MLP neurons of a small language model. Each row is named by its layer, matrix (gate and up: input weights) and neuron, and shows model dimensions 0-127. Each number is 128 + 32 x the weight over its row's rms, rounded and kept within 0 to 255. Numbers have three digits each. A neuron's up and down rows have the sign that makes its largest values positive.
After each neuron's rows, "fires on" lists the tokens most often at its 100 highest values on Wikipedia text that the model never trained on.

L2.gate466:209108196100075148115068148138066123112206115110110112164090137074132057093105106163182109125137127152167170112078106124166196096085149158116180128150090109102108139121158095115106083166166122124153085135161139118116079131121178059133118172121110147147179078116151169099132101112110122153157143132146112092141065101149098149136079140113170117138163171133082150123090066138077170142143
L2.up466:173122120155134148125141121162089104092160092094114134120162094077156096116131122176097063144132086144125136111088044077119113068059111081137191137103173066147081128072150050146148128179108077143114093124160117111168203141110147065124112147099113189144146121081132113126103115140057100131151134146133089084183122126136145212135119144189147173120181121097104115161097116149123125130129
fires on: "ain", "tain"

L2.gate284:101133155112146110142144111125120157094180116107163155062172081099185162145092113106123172138111075056137138086177072155093131146148102159195134103182102152191156163120149160152110159093097167178115130124115106150180136114141190135097144153074108175134161114113172119138195087138147111098155068177201125158133091154162122099116181165155108139199145101144171158147125130174142093199087
L2.up284:111157133141140128132130089138073127107155147121162173147094072079107157106106166067178209167080108094109172111114078107079133081112118143140132161157117206096156146144151168135044171125100124144151100167128133135170130134158159135128190128070179134094190117132177146164152048143139134108135130085149161143062082126165157138128132066080150159186161137159143147137200076158169125164167
fires on: "ons", " cons", "att"

L12.gate178:128133116052115074178118128099114108069169085132146110135105151157125170150125162124133211107103102131149113097121110112092135138056157074063116096188177138176092130149106154113112135164137137142162068119145091101163142113084187060156169148148105106138133168095154160210157149163108184178143079134135108132134122176141075125137169074155124093126136124140135096149085174143117170128094
L12.up178:128099113073139115180099114137113135111155110115156142113092072135082130131182150147132127184146120175167161081145176098099174176113149097092160166133127211172111125154149111105132159082099078121090044134138130143088189172110155120114146096154090121147147154140111119124126063102132144135095132157139075162089092117148097056101132128108095125121104110150118153156058153125131140170080
fires on: " s", " l", " al", " L", " Al"

L7.gate157:162127150155138132136164096096122068136143136127174163110164103213169098171056205079148094166152086128120140159137094159167116191075101135128085154130085189151123145097110146171196121137098205133115117164204148106122074138146111119132144167158074167106167140136107099088144174147104158116128126124170103124147168124133099121121121139097047139169059145165146078162160117133172051107084
L7.up157:121120119204145131126108071134132157125162127079126121119111052170134137200109151148114132214068181120140136095121130136143147175137151136111083171161115144143137155104161132152124142102132159204132090115139121165114122126185070161158123133133082165168122146128095078157199121126105153132166080117189127176152124129162176096164178078110118132149053117148085103123130086149187129107105
fires on: "l", "art", "il", "her", "o"

L6.gate464:151170077150163065119132127115161181136111129133072107072120177076103083115106138152109156138138189198116105134155140135205160135158153084155057138145148173145112097133168083135093122148176133151122109078105130078134091122133150101161090078208148137150105111110138114173101082145163097127138130111129122164147087084072131188124142081153133106154163135157090135184119089121091199060122
L6.up464:163190048147130142119161115120113113143134114166125157092120194121093119161157065149088130126148142111176131139164111106170060126170149144093074124103166114137135115108123096151071102141151148100124143161124096171092137130120191116123144132146143126130100157133127150092128107163130111143162104094137146127109177159176136182096201090147146115141155130157183083118131090107149130087077
fires on: "r", "per", "in", "p", "ro", "ur"

L6.gate200:145147143156160129102047110152133134204157127127174110151127124135114148081081138139142129062135110146142110154163171061169119146133048130107148126146142157102152132173156071155103137126128104105084171169068116114103103117100123127107087157087104123164215158121095131140193049083119134105162178131143122096101155103173116121139104087131101084113141158063168125133088102057108102075115
L6.up200:110062097143193112087117145103141121067094129152124080151128166145077140064094149022124183068122092101121127130148105155118109153117136209143116095091207129118145127145125122148121140144130130105045131126104106198184145084080138127108106104144151089119171087074095121143176107150085109064123072094131132140101169175135098079100092151111154110103105148127157126174096119132165135122111
fires on: "e", "over", "ice", "ing", "ed"

L8.gate296:156137150137138117102142107102148171094114154108084151162100184126095139100153095074122127190156147142154133148141115122136161182104097222153139136100074186122141122081140110115106113184142160153101123143083250120140057131163098143097147157151131135108148093139120209159140153125098140138127098172140038056100157076165090068134118123187107092109114140137168100123135180148096115115127
L8.up296:110133176165164128151101097130168128075174171065143111110162122160174146069106131082093075166138099108117102139131188105157177087105125153066123114135134128091114081180109127134132151120159122155129069122045098144150116110145082136188089182114129133205143143094084184143189159110129120137115113124147122114140063092197122100140151116162158147128099099202114129176195087130140096139125
fires on: "ver", "art", "ers", " art", "il"

L8.gate38:132142127188150070106119049100166099115087113157173150110192139138143152105097148106137214084147154100132107118156109093096132174137168141093141163169180098164124092140192140128086084128088115084185116141058119113123136134131090103143119100219136144130184146127160148092108075186154143160204071143131127066130109110094105116127134137130160182187146084148105169158111125099099093116061
L8.up38:071096073149105108103079148132124152151116143125048129138124093119127140157159083107111173139143134152104146099154138132161181092156157129095124142165137191123072124110184160107115124090135115089117147141055156136129132082121157147078103132120126123182148094126100042111094103092155131121096094137161149099100119107085124089175129177133139152108124100198104123133164158141067117143172
fires on: " ex", "n", "x", "il"

L5.gate364:180110083127157114102141125088167131087177140148122119098131143100117052078156112173181113214097109164154094087134089091088149166136127040126117149147119111156137112182094121123191124133160139048116090118062091115171141109130147143136122099134135139131137127176133107104099087082147118117185163113113115112168117132198111197105170109137182165140139124120150181137137142172083101110126
L5.up364:087114149103105075111147098064113149147052141104145101116184061093047060100127109140109074101144149128115107120117084110115105137062172167074159150114163139116193158182177103141140092108109117101069108142095190151143157103132070132181070165125089175128120120101146137151147099126120095124153135109057097124136118122120115136052159109102096158110080109127106084174140113124150099119108
fires on: "ack", "way", "and", "el", "port", "es"

L9.gate60:135125109145136099051170102101123146134119181140149105097171071127140135106061161157100161131068202134173066167111088136187154146123183093160090142197173105186169157108124142069144097140141117122084125138124146094141091063137132121166183140146161188189121144085117142109095073121145158092130148098136065106218136117140136115092132144180104161164100157145097133158114025168163144191101
L9.up60:102167062141145161105146088094100152168068109174130147132062132103095152112150138123142140109172096126105099145160111132119103106124149159164116081146120068164140204172141111104116091113104078084157097109178092120154212131134064067112139134121067098087145089169133126182142093119202113181070143136142092076187136133127129148094114077164121155158089160118118109154095123170177121132124
fires on: "s", "ur", "r", "ol", "in"

L5.gate415:103179124147122092155150070174108128143131129147097094081174154114153159104124086167128106079123173125152109134118058153131105159142168068132154129093140074113125144107067119100158138149145081106151160106103109193076127104119142132139105197099099157142114148107059089173146088157021158100142177088155114095130132078146203099143137175148123138114131142115117160163175069138182094152135
L5.up415:112090082129087119141116088127141116177128079114169078099061155169109105140184212125121112172111135102113179092170077143115110116174151195145103111139118139112197143156132178118085099077146081124130110133124123121119140136115118086098175083153173153071116104109071100137118082119097113153166118095115128140143104125085103152170131103152176123119071129124121139119112116130198137084127
fires on: "ec", "in", "uc", "oc", "r", "ing"

L6.gate397:190176145130098089078157165122144157106155218115129138115089094115158102109091134117137131145139090129119114093122028121146175200115151062166146200126125084137152190168135119176173126082072163094149136202087146093114143177128180089149131174113123119123161154155111165087102107120148099140165127125154081148144138098158124115120118103137142088183108111139115114149121158162181144085143
L6.up397:142126124152117170147081139097150153128179204140187157162139184077146147138087120110155169129159099087084122077121110209120123194075161068145149150150101146181112144114135156169165121137135088139128077167117192125085124137139145113143066139182098182136121109166089116150160090154120083189110142122089108105142154165144125103129115122109157145126092100132088119163152159134147164109168
fires on: "port", "ow", "ation", "way", "ct", "ific"

L8.gate315:152140167162160165103150203139157117178131118108116108145108110169143120100121157171101119156143155114120151096149104155083152138155101158196175203169146061186221122185148173129093186169129153094109124132176078134149143159146107126103121145110105148098141087169174114134156097088172107111062155108184120140158127059150133101115145163084133041096132163216174142120142115167091116194087
L8.up315:153098120131097157095105142081126169147173103152105159130139132127147057141180104100143080124111096121155096107136084080149150161193144155105085139098122140120189124136142107122183144152118110070137160144103159134220153157133141128091123123130079151119139116161128128093136155144089096108069142125152103138182130107145125096228181106137181105109102100152130099133093117190163096149121
fires on: "a", "th", "mer", "re", "er", " were"

L5.gate263:173130111139096126069165150091143153101146135105109132117137155147145097097170112123101119122134121105118121132131168136076164200114132097108139157086122096106126153160189139132140185134116105173103117124128160118100152178128155173134092215157148103110152155096129078156105113094090086063066145095134113203140105181125149057155113133118111064143134074125147116116082164085190149094127
L5.up263:110177130077097111112165148149095102072168128159114059202109138123130127104122108114138096132134129106115083078214161127198149176158165125162132180135138123103091074091087098159091185138144133148193091104121142159156094106086107135045103142126146120118125189153112121142139140097162101201114141180136131118189105146155120119113160139101144095104087159126110072164089159148150132119120
fires on: "n", "l", "u", "en", "k", "un"

L8.gate474:149119109155133160134100105127124122089128128094118148085124180151122138102081188084161186138121137141164136099088151109117131143124130135065158107151156134137110078083114102126155191106149094112099137088173141116165117094051135136075172168114132136084196159150191118115093090128088120141128110150087125118085124139113112122179026129139147128128185114172161139111151115150146126124065
L8.up474:183122129195159154136111144133130152146138102126089123097138171155145153140144157126182140161101132151179140166119142139149099181087110157092141141167140152144145141092128167092115119193198104060150086165094190156117131176071137102099161117094205159111091167157158080146127084112151114144096146099113179113066095144084063154151085141098147105135122145125066147111088091158144170037109
fires on: "he", " cent", " Cent", "che", " Aust"

L8.gate452:108132189133092187078166098147115105128160159113211176149102103200134155121124134148167126157155108117154151138092112158088110108166105158172098116124149145168158113116130166203102099133140186111139149089102137123155132118144124161117145090154118138097161093136076106145152082088076126092098085157165119154144085143139091142147183119126137108111140096107136162120160178184150093162161
L8.up452:099145152104117172113141087212096110157087145060181080189164130107135109142052127132122093199092101121084149102163124140162125117120112124151099131149102125108111082192105137122130139109146150125184110106150145146114149110179102143133155137103137137177141133163149162163173136129169126095159177182113129093169106170191118072106085060081156138094086124089103142176125158112184180181212
fires on: " with", "ike", "s", "t", "att", ":"

L2.gate128:169161120123139081146165121150172091183074149069060152169107162119152169146112084123103139112097105084103184115144110125120096136138122153126088125091093157070123129069099127142094153127159118130105067079130145074090125104101109126156115205079125134096128106135132134077135201051172197146116155092110103122132141112103060136135097115150095162131146131161140165153086139099098094168143
L2.up128:152165133146132032138115115131154094233118147072107165199102149153127103146134134109126136117096083043091151108122094092103084083162110137148152142091068117117099108113113099127110144141112128150125112082115117123079149134077106125146111149146122111097137091062096156111116181043200215160114131142125136112088139125172144164122045109121088129106136104097172177185102143115121127113150
fires on: "L", " pl", "l", " l", " Pl"

L2.gate118:159120141169089181139148177104111059108134081100126125160125181135080146065148106108055150094096153129112159095138106105172127087116150123137087120103144186139109121157162119137131071139166129130144114166105135159156052177140171113100073116131084166094166098146124131155124089126126127161099103140091177114105117042174149153120071106101127211122166112121112093106179202142192098115181
L2.up118:093096075161107113123116129105153121150170132124144171106111101145089091112152073127122123142092138121125129128176097104097114122157147134115130146124180199090104096159189109076122074195155135141140168148161190155131071181160149112087146083125168098180133180085126117131077180174138166136142182125102148169098183167112115142133119146087157067140143133132152079143149101118091130151139
fires on: "ment", "ol", "resent"

L10.gate401:137080070144127090103070135099068134175083129147153120132109129122130066147109189095104062119149158135122112070141096136139154174155121168101139160170127102073197194140092143127081099160063117092176119165118171118120112144119067108106117113144083165070188134124142190131158157166113149170176139121091112183113161171140155110159166185081148124197099112119163117134129143171167172117165
L10.up401:096149135112090120100166152230091094171167107189085133118162201131101153126163137154108105136119181163171178057153142108164113163081157109050122186116111125152100078152115122153140104119077074100103148156139141077095128181156167127117159142157105130138159142156119090072150102113040138143134156106103113149140094150175082161129155127154102107152075171126162075173165110138178092104134
fires on: "\n", "ed", "ack", "ang", " such"

L9.gate173:084075055113130151084134145142137131163126121144104095153129089108169138142107200119151100089138215176191094126151144079121091101143111131162087130102127145138149164157075155104154147175113089177109106114129108131152108111110165072104126118096122156152168103128194191118143111122100125119156142101173138139112134130135117115106115185138197145139137087150188116110120169141099164134123
L9.up173:134126157133080117179150142099058083157129171158147108133097090174134135092118124137136170145095137081160144096097133172115118150167093045144135122120144161153180150102134169087087167144131083181093153125117058221151112101062171106114179105132086099108152103148143145073198135139132102070176127087103148175146134079139146083121115158100162117152108197151202109128097114159087164152121
fires on: "m", "ed", "g", "s", "b", "ing"

L2.gate65:074146111160171143113111109153132058128126152157084085184122160148123139084127141099109199145061148064119171115124142118117133143158161193117113084064065100120146139091134124158058116101169083119118155143049101111139137125126168163143108167112067100126130062092145040104108151137123157125164109115088115163181164128108129145118122147102168129115150094113136117178107122105132096096120
L2.up65:112105163132162130172154100142078121170109128154040103200066113089117136122105106101153150108098118057124154130123169130154169165138090115114130137164091089160123119157161063108097133110167107158120155125169132167103127113074126102124139155084155138080146089103166145092174134085174141122146147081090122089079194113110076124144165112171117162145104139153090142114119071110118105184108
fires on: " pl", " Pl", "pl", " pe"

L12.gate383:176159193118140154136142149136154086174136079190191080158113120144122152142103124133122112101170134101125123182141139110093098125136172153098178141132133144121138136136100086082115151155113197109066175168170178099092095086166135169172102086098135079114078102132108071117105146110075112132174173124108104105111122123139161145127118135137151157115182107135148098140159130056098123179151
L12.up383:141114174114146177087130135184116156127123108151072080121162151104163135142082165134145089134181152145137177159094109091150124146063179125112143141110190114099146104132120149046118069136080151171158180118128142120115108101165150153119170171146132131131117108139116098138108107113110136161097124164220116104091129154133140154115116085113152089125174069154151115139090152120101123181097
fires on: "e", " se", "se", " Re", "R"

L10.gate463:106121122108120153159140190140142161142088143151117135123099155195153169107122163188181177094112156079154134155077124155153127085148119191159153128136139112146055120125131149124105169108110123123187134177123098165136118106096183157143122144172141131111115141121102162159087126160071074067133127120117121119125089157104212129094158086122126078131162123137105121143126101061093188179163
L10.up463:094095125120152095175091157070141151131185121103062141107135166126118089128196147145120165131141161079078184087171089073147130092151071125162109106184138128165130093196146056112123171100133100130168081098118114208144157149093111169156140122132155159094096109163094105119184145092121195101116068180176109111128103127106183095136146136098153101126134062124092125139123104152149137140136
fires on: "ed", " made", "ing", "ake", "ok", "ived"

L9.gate440:139179107112129113150057192132166196123127150153127149119151192173156098109143163138188168108090088092160142094153137081198162128195156134166124151096172092068144127170166187094145150106122158170096193125103134129131086018145130137168130139071154170089132111119161160106140162129142085108149150110126100075121134148106179107170151158147116068138094133135114078159072127122158106183105
L9.up440:198175122207121126086130101057160150125122159134148126171127131129135128111150110118127123168100132122167193123092093142103102127152080077089079142170129103134032180076153187127124169130178144087160122145147140127183154156143158092093039149149108151134127133099075165063117142101073175176140088167089137141191106192109128125174066152124156123138141125100107135139179122101129124126146
fires on: "ed", "ct", "es", " also", "ual", "s"

L7.gate50:093149116097149049101141145165096133130082090137136130097122102127182128143112134176209070117122115060090130087129105086120145107123150098077114048109115103137114107124129124167074127164120141151158121157133147087098137071130141117133120131145121095070132137148171167135144166068101100147170148115146122114162127122093094200114138092156171091168100115161144141131149144086128130131131
L7.up50:077107138087105197138167131194147173113177112129201186073085154146166086108172122134127126111152133157129161114141155136147139090154088098090133160160104103110125083112071092133126085145167145143149122188156076119142111085114095097154098179190121066235182158132115156150092124136160097123151214113119116120111080096057125170102158126127097136116108115097109194126148136075155117127123
fires on: "or", "t", "p", "el", "ed", "s"

L2.gate333:100130095098140124158103147071098061088094168115094177108104135143113221119161165111144166136047127207122153115123136176121101095116049094116081113126173104079142083059115118157156159143158103122142108132084145159115078099101153166150145174098080140160113065084122086077106177158111102176142161088173160159120098079153130097161098128064116146101199142191135111137097130137154120101111
L2.up333:143183075082117122126144161082083112052127144123107163141144164087165206120113165077110151168034108177145143118147107210127100144145078086087097092152103141111132060080155145173134160184126115098125104099128191204130133139123087113086160160130119109103154087090098116166090117124070129166179086142137165128059128128084119111147145151112124125153152127155128115115054114106161147106122
fires on: " at", " Cent", " cent", " At"

L8.gate492:148196147108153141100203111134151109162118123114097112149062110121165122106098107136102098177080112145134107064149111132156166134110131158108129121081037115171127096099099170175115108129188099115096148090073108108111149105097145137110120145133182106041151163136091136188119145105146133142149093148093164104150161126133098059112192114176074142141140123154158161166158137119113111105123
L8.up492:177125106133134118141122138171108080136145138144114148169132111129140133206133152083127198113138168119065141097131136096177137148100110096103050126126112095075117175133175096104114153122133106134133136106138148187172107123113164163175107083098112130130119123109123133107122175075191144131221177165106131107042155066136169125096133139141091162156129121173148113134119098085079133067091
fires on: " P", " p", " Pl"

L10.gate443:117129130094217138091145163120104089102121122159081131162141158179092152189149146114080138126145103135144103159155144125098112165118101166152137157139087156138113180156172062184131132093147120102136152157174147076125109158070062110070085164109085176135093114116160127144168094126129087092070220097174136166167143118160117074110171130095153092128168160160146111167093096129211166128077
L10.up443:124108089183158211100096129121137149069108158133126108118119130160223119179167126176185121092115167198095163103101129179100102134162114153197146149182127115096069171129110123142129186108138165120102095133104159124133186134192105104110089159133127161081142082107139127166109094115137121162115092149148114161145121139084130147109151139153094158143177100115159118090146123080144113152138
fires on: "a", "as", "le", "ri", "er", "ia"

L2.gate260:086101094107127119102177169112132145112104111109126140148124128084142118134077127126150164154157146068136117100075149032113122137117100128145139118141158104118207143148061107106194173174164080084085136098136174112133171138085110103189176096123133158151135151123107174148109070170143084158075131168144104177088132173130073155175175116108160123144154175176146127125111133130125084123180
L2.up260:108097104079129103122150165117147154157092090149122167174144114152125084134131065117136073156146102046134138081120148071129122180118115108149108120124095109132110078149100142110128168126121123142072075132171244114189182149122069062145135121158138087209171145152132160087123098122162197118119094145164082121094100115140081077092103106158123174112086137145127128101079106132135106097127
fires on: " Al", "air"

L7.gate146:161168139127151109106134104113122078140109078109099164108056207070130054047151106136122098166133083167142126156133110142148094116181121137121127133125092093082131105182121179117129129155123135145141116178107128127127117132145180156108147138162073124104112148112118111090093157151130131180092126098193109115081090193172126176165087132133155088126163154100196132087113089179159068195162
L7.up146:148070072146133105174094174133117112140115129113177192085076108100104146116124148095161153097128101176155142166107101067116093081057117064130169139179096122145135185086121161152120108131088113108156155116158140125180195167124093060099146170118095157131138096137105135128145121104084050110164096142162145154174142071174164119139110163192135091166144104115135155116150195101140108078161
fires on: "on", " follow", "ain", "ult", "ame", "re"

L7.gate135:179187081160171152062147131117159097141114093152136068126139161092122133199129136125140110136125081126135148062134146158174172128167094076198106068125088137142113107131126108142131116159123150132159163136123086108096149078154091126174137201121110151101153096137177132137126092086084098104179203089143120110104132077145109094106118135090160215162167103125143128152071189077131143097124
L7.up135:100128112119137140134102163108125089154080147101117173139114111154049137150139129136097124119072153145159213123113125165113135098125089080126081137130137112132124077116126142169063082136128152086158139119140140140072137085184142126127103172140114145133184144196147098123080156141118070073165178149093154180152162059115126158123077115082178087132105110130089160129061183100152126113109
fires on: " st", " St", "or", "t"

L9.gate377:051138071191159083105095101186125042173147103182148097116173113101193148173126150105162098146145104149132181118139109088115123145123097169134150182135116154084166121083130150166077155069105162094159130151146116135136102089120109082115086117157124087139090114150092162106174117138166158153108122102119175134127141106100123103098186104113157161164108147181064126175132111138124131137133
L9.up377:071105177126141125103181162151147096103169106144116166160221076146060152143085139114161118157129104137182146109148102084148136104153166147132167161084153155126100078147128145121155094111144131149127153085184108091112133047094129137122141092178127154103089115204151194105202123150096120144154105119127125123143160124111123077140151152092165127157141199084096081162112129138114071120124
fires on: "ed", "ing", "ack", " go", " found"

L7.gate488:140147059164136144150170125166117140179101123064102159170071179148168126149121104106112162130168134098161105171108148154141146095118127143131125136131113106103171130108068154135134139116147125119158132105200161114106101162091122112163254108075157121135126173134058151153201107129171162156130137122162200114157102129154059123169129100105123102128087139099126085094131136116108111129149
L7.up488:201166112132127070145111162164190180186120093106149133123087156079160144143164157136100150132123110118158111080154121146153123149109142182112132170168119180110132132128109170123131103096169094098108209111172144126173175180140140094104200162155097088110090152101072063142117159119119169073111129125175140149162130086135120176127160124156118084092160123095171084106142120159092061121096
fires on: " of", " as", "ior", " –", "ac"

L2.gate405:158136096113145057095108084129112173145168125139123109086196105113141149164130139084087177112103096127173152191069062148122093099132116141123091086128160151119134157138177152109094194100106163162092131145133097158143129163096156153135134147155189143097168076172057146133114117138113119146091114156146185123103096124170114145189095138158134164127168123182101102116138105144172162207163
L2.up405:154167073095210114095122122100126196163132121084112129119110164047115127135107176074128134131103112089120158131137072092106144120123127144179036123078146158142152181121174177128135169123108149123126107152187130189169128181129143182100141168105181122114107102156109115133170107151132110161128105085155143142100089108124088142120123126182118153121079094074146101136196107095166063195123
fires on: " com", " made", " sign", " used", " cons", " res"

L5.gate22:124131134069172169117080115085108097124156172080117092147158164122081114092141107141143141101118144127128151132103143126110136067042096162142125140172153144111103136172080033108039153103131121120086138160122115135182099111091159059172132158109196162104109113101081135119141164140124100156146113092119164147152182098116117173114094123198123096168132107134133142124093128156132116097125
L5.up22:192121157176180131102114139089136106107156110042133048146190119166176100113133177181089181072122109119103106128112122141120127116115127088101129052105110111174105124074132125112061142128142103121124171107105138135166163089099087136092131191176154129126122053116175132101100094129078135109158108136123138151128075114124201115145118113116199156174152171116106138104137083171146087117140
fires on: "ain", "ant"

L2.gate64:131161123127161086120143131119209078110067100085176082081134140097103108150130096087165190070139128130127110112166073163133090116068191125142112153185141171126132143096195135067144111118107150117155118091156149128126120074165087163114120086139161155068156101086110116111086135128116134122145078140120120074154133144090106151084181157079169184158157153083103149168135093160089102138124
L2.up64:086139112119137090144184147083144090149091111133150082130173125167091084130127125172115122099136118134084172108115140141221154132113158157115111137163158160154111097151126141076110100131109080130161126118140122137062162078230097126076115073216193226166122139147170161187102126132089097120077081174137141111129123089106087173064124084128131181141139114118093128164173085087065178148155
fires on: " ex", "x"

L9.gate477:146129108170091129065139081193126118181122125174107120128143144121138101120167198103088118107167113184102136127121132060151120131113157094117167092168119164208177109169121125120135121144111106121140129153199128096121167187189107128159115177125128168149106134136106093170120129075131129096094142147130161148138130090072186116132189074046143077169073122159073126112196106125075121092115
L9.up477:105151140134069122100187165113104159063143158084119098087176062146144088130118159159104091170056127171103100081053108088149174109159142124104164149095103114121167197074146082098109117078162096152126119111112108113144164141161148125108111157114084136133161144171073115133040123075133133146117117153081144132152166050125149167138191056078148081181113089102100104132123104162093053147157
fires on: " be", "re", " An", " an", "/", "mer"

L9.gate490:098110150126167152117143153160126088157130138085134126123142164110115124116186165124111134095095130104157106098099180128160110106130169127103145160128137120135085142093168104094101147113120100163145095143153087188138111134083124094145237157068126124158157156128077135170255119096153082120140133163180178107145129081209145131183075124115122098125083160144100159173090142108194091144103
L9.up490:162129052124110146080148098174118136146094168132097093112104161156121152205123146150140091095193091129172100069096123145200103165133117145129145154186157106140116163132091137094054123131132106116068072138155153140125167107130109084154149155063145140162161125106164108145158048095105096159139117186110125096119188066138184161146115099143131120084073114106115114132069129151101102181178
fires on: "he", "ed", "em", ":", "ell", "am"

L9.gate509:125152145085145118132134154104156064100101154149104085136185145174124121133169159131140136104102154200139141096164099180128109172154104183157083165107161132111112180156103127166188109151099123121156096122170090130143114190172143123157122082164088186089179141152185093098166153142116133116113169143094116099087119121103073122096145139101152123207186174134128129121139090093139097090092
L9.up509:121152097119136213153148131087121100123116128083133121185142086135167143166127144106129069118130132177146095138090127193141072127130078152106088186159110160140116179135086157117150137097175138091139090126190148081117148173127091094145076122110077120149164079108118152107149127150088202121125152114140110116034113091114073116053053195096173133097144180126107133157122114095169086155152
fires on: "a", "ia", "as", " York", "ut"

L5.gate142:164131129092126165141106154160112115136161155130137125136103090123157147153150068098113128099124154121202104118129143143110158121063100178134130105115115171119110146150119113123155072179094104097154099077094146125159140156154179114130130139164116100104146125073106181142172115152073036122132086150149195117144092128159129134141154189166113124066108124130132071152197154064101115127197
L5.up142:128122098079138128128094110148145145155157168159120177157151170091104170102135064091107153154149081101134104130111215153110097125192125116120155078102144178177093129096126158145155122096070181051167152179106132115082125130173115131152174144146092120127119172078071090137116126070158090140149170096140129145152114137101115092129153094101172152147139057127133098128111074154181131155111
fires on: " part", " Part", "ific", "b"

L7.gate455:129186129106181149096171101156105172105102144059083117119074103146087078125143149137079162132121196152119158067120105087120109163197128145107067161134116175072149162132146143150132162143117157208113137166121097177085196141121163105083095193119129082053096138105095145152114155121183149097141149107133161116142152071141143147146120109118119102138120171144110149176125168049199145100152
L7.up455:121171116095180139126117110142127124147131125064069100146129170158065103105167133105090111122120159103136134079164126154167096189189132145134111149083085109103106078174138161124103161164207166167155116154141116080184134078102170126110124156159075072145091153127096152123183166185164184105177169114129177156131108119152151158160103125108159121150110161111133130154126058131211140137175
fires on: "n", "c", "ed", "et", "l", "es"

L12.gate299:142094148171096103119152140146154171112145118133118131123110104131109124083074104117104141130061087086149104075149158062145121103128139158114121131102136127111146183070166076122162185092112163063138109078059129128127109131106101150151118147145117155112165122139097161090154116084086117107147142149134116130098109189052131093100140077138129145104100100079147099133123168087105142095112
L12.up299:190110138130154162116167162073078111101063168100103133119133192133156185145117138082111105093121145208075143131122112134091145101101159159134137173185167175102099077130145128066129127118141158072144106138132147137143180129129122111136179160127139130162104131117155048120164135119111172087133060127077118140143140141126103090121164164123142075105106117140097108082115156148135136101098
fires on: " as", " of", "ed", "e", "ly", "ike"

L12.gate352:139111069091098142097111101158094133110127108147175124125120113102201109133118146143190163128072172172159122071182108133087107155135072184129165107117060135093142129135122177118197152175122109138159117093132105144119123133113132127117131124085120094124089125160168150197118146147187087156100090158100142091156116112083144160148109113136146194072145098125175136116171132102139172104118
L12.up352:185165136151160128190130188102112038154161088128106102132121128109145113136131121090192180157125124151112127090096124071093113133143091165099131144101149136097181093170138151112078205132057109158114153113105093139132098133146104125136168104140145114124145081171102090070157115172131092129130101151129103140185156140150133065123104175112142186103088167122111142073102144145124158091174
fires on: " such", "ly", "ell", "ed", "g", " also"

L10.gate66:109119204147150124144120083169107057155196088138123165098199167072151173139122109137168160160103160142072126140122105073125081134089150165146140174107124086130073096177174105130127134146127129139184136130156069128137089154148148115122125165136210155047152182128089133154121153218104122143152138098107163141120102103132164098129109103125106088157194124075109138141117140118166103139157
L10.up66:136129150097124117145109124113096085119160104113110120126108134198098131122147127165128086137034095115123129112126140086141163131201113168137180127168148145093111143119122145106064149105130106116102124090120124208136148108155161136070085120090149156106101140132107052103211133155135152133152159077172155097111168121194198097128107119096122174116125109149142168106107079111171140078114
fires on: "ed", "ul", " made", "ased", " P", ","

L5.gate149:074125081213169160176127170145127107100134109127127178165159095185147089158147132128169111119113055166129065146116120151157088070125125094111123113095136142152108136123106086138204093142169112082106117174153169151144091143092109157138093117125088195098120080141089165059117146146071143127118103165101167109108171103163133134153148138131168125119098177088097110107111173146169101144138
L5.up149:069115142155116134130094068154152137170143137120093172102149116115121097106106154135119141131109081100137147070067091084152112144100054090130160098160179099124111127133188124112144091142126123107142178121212145112084100173150152061090168079145155103115154124112161044148107143117115152100135152134131151139080177144120120164104118176098108128092061126122131171139166165087148119211127
fires on: "ip", "ag", "ol", "t", "k", "b"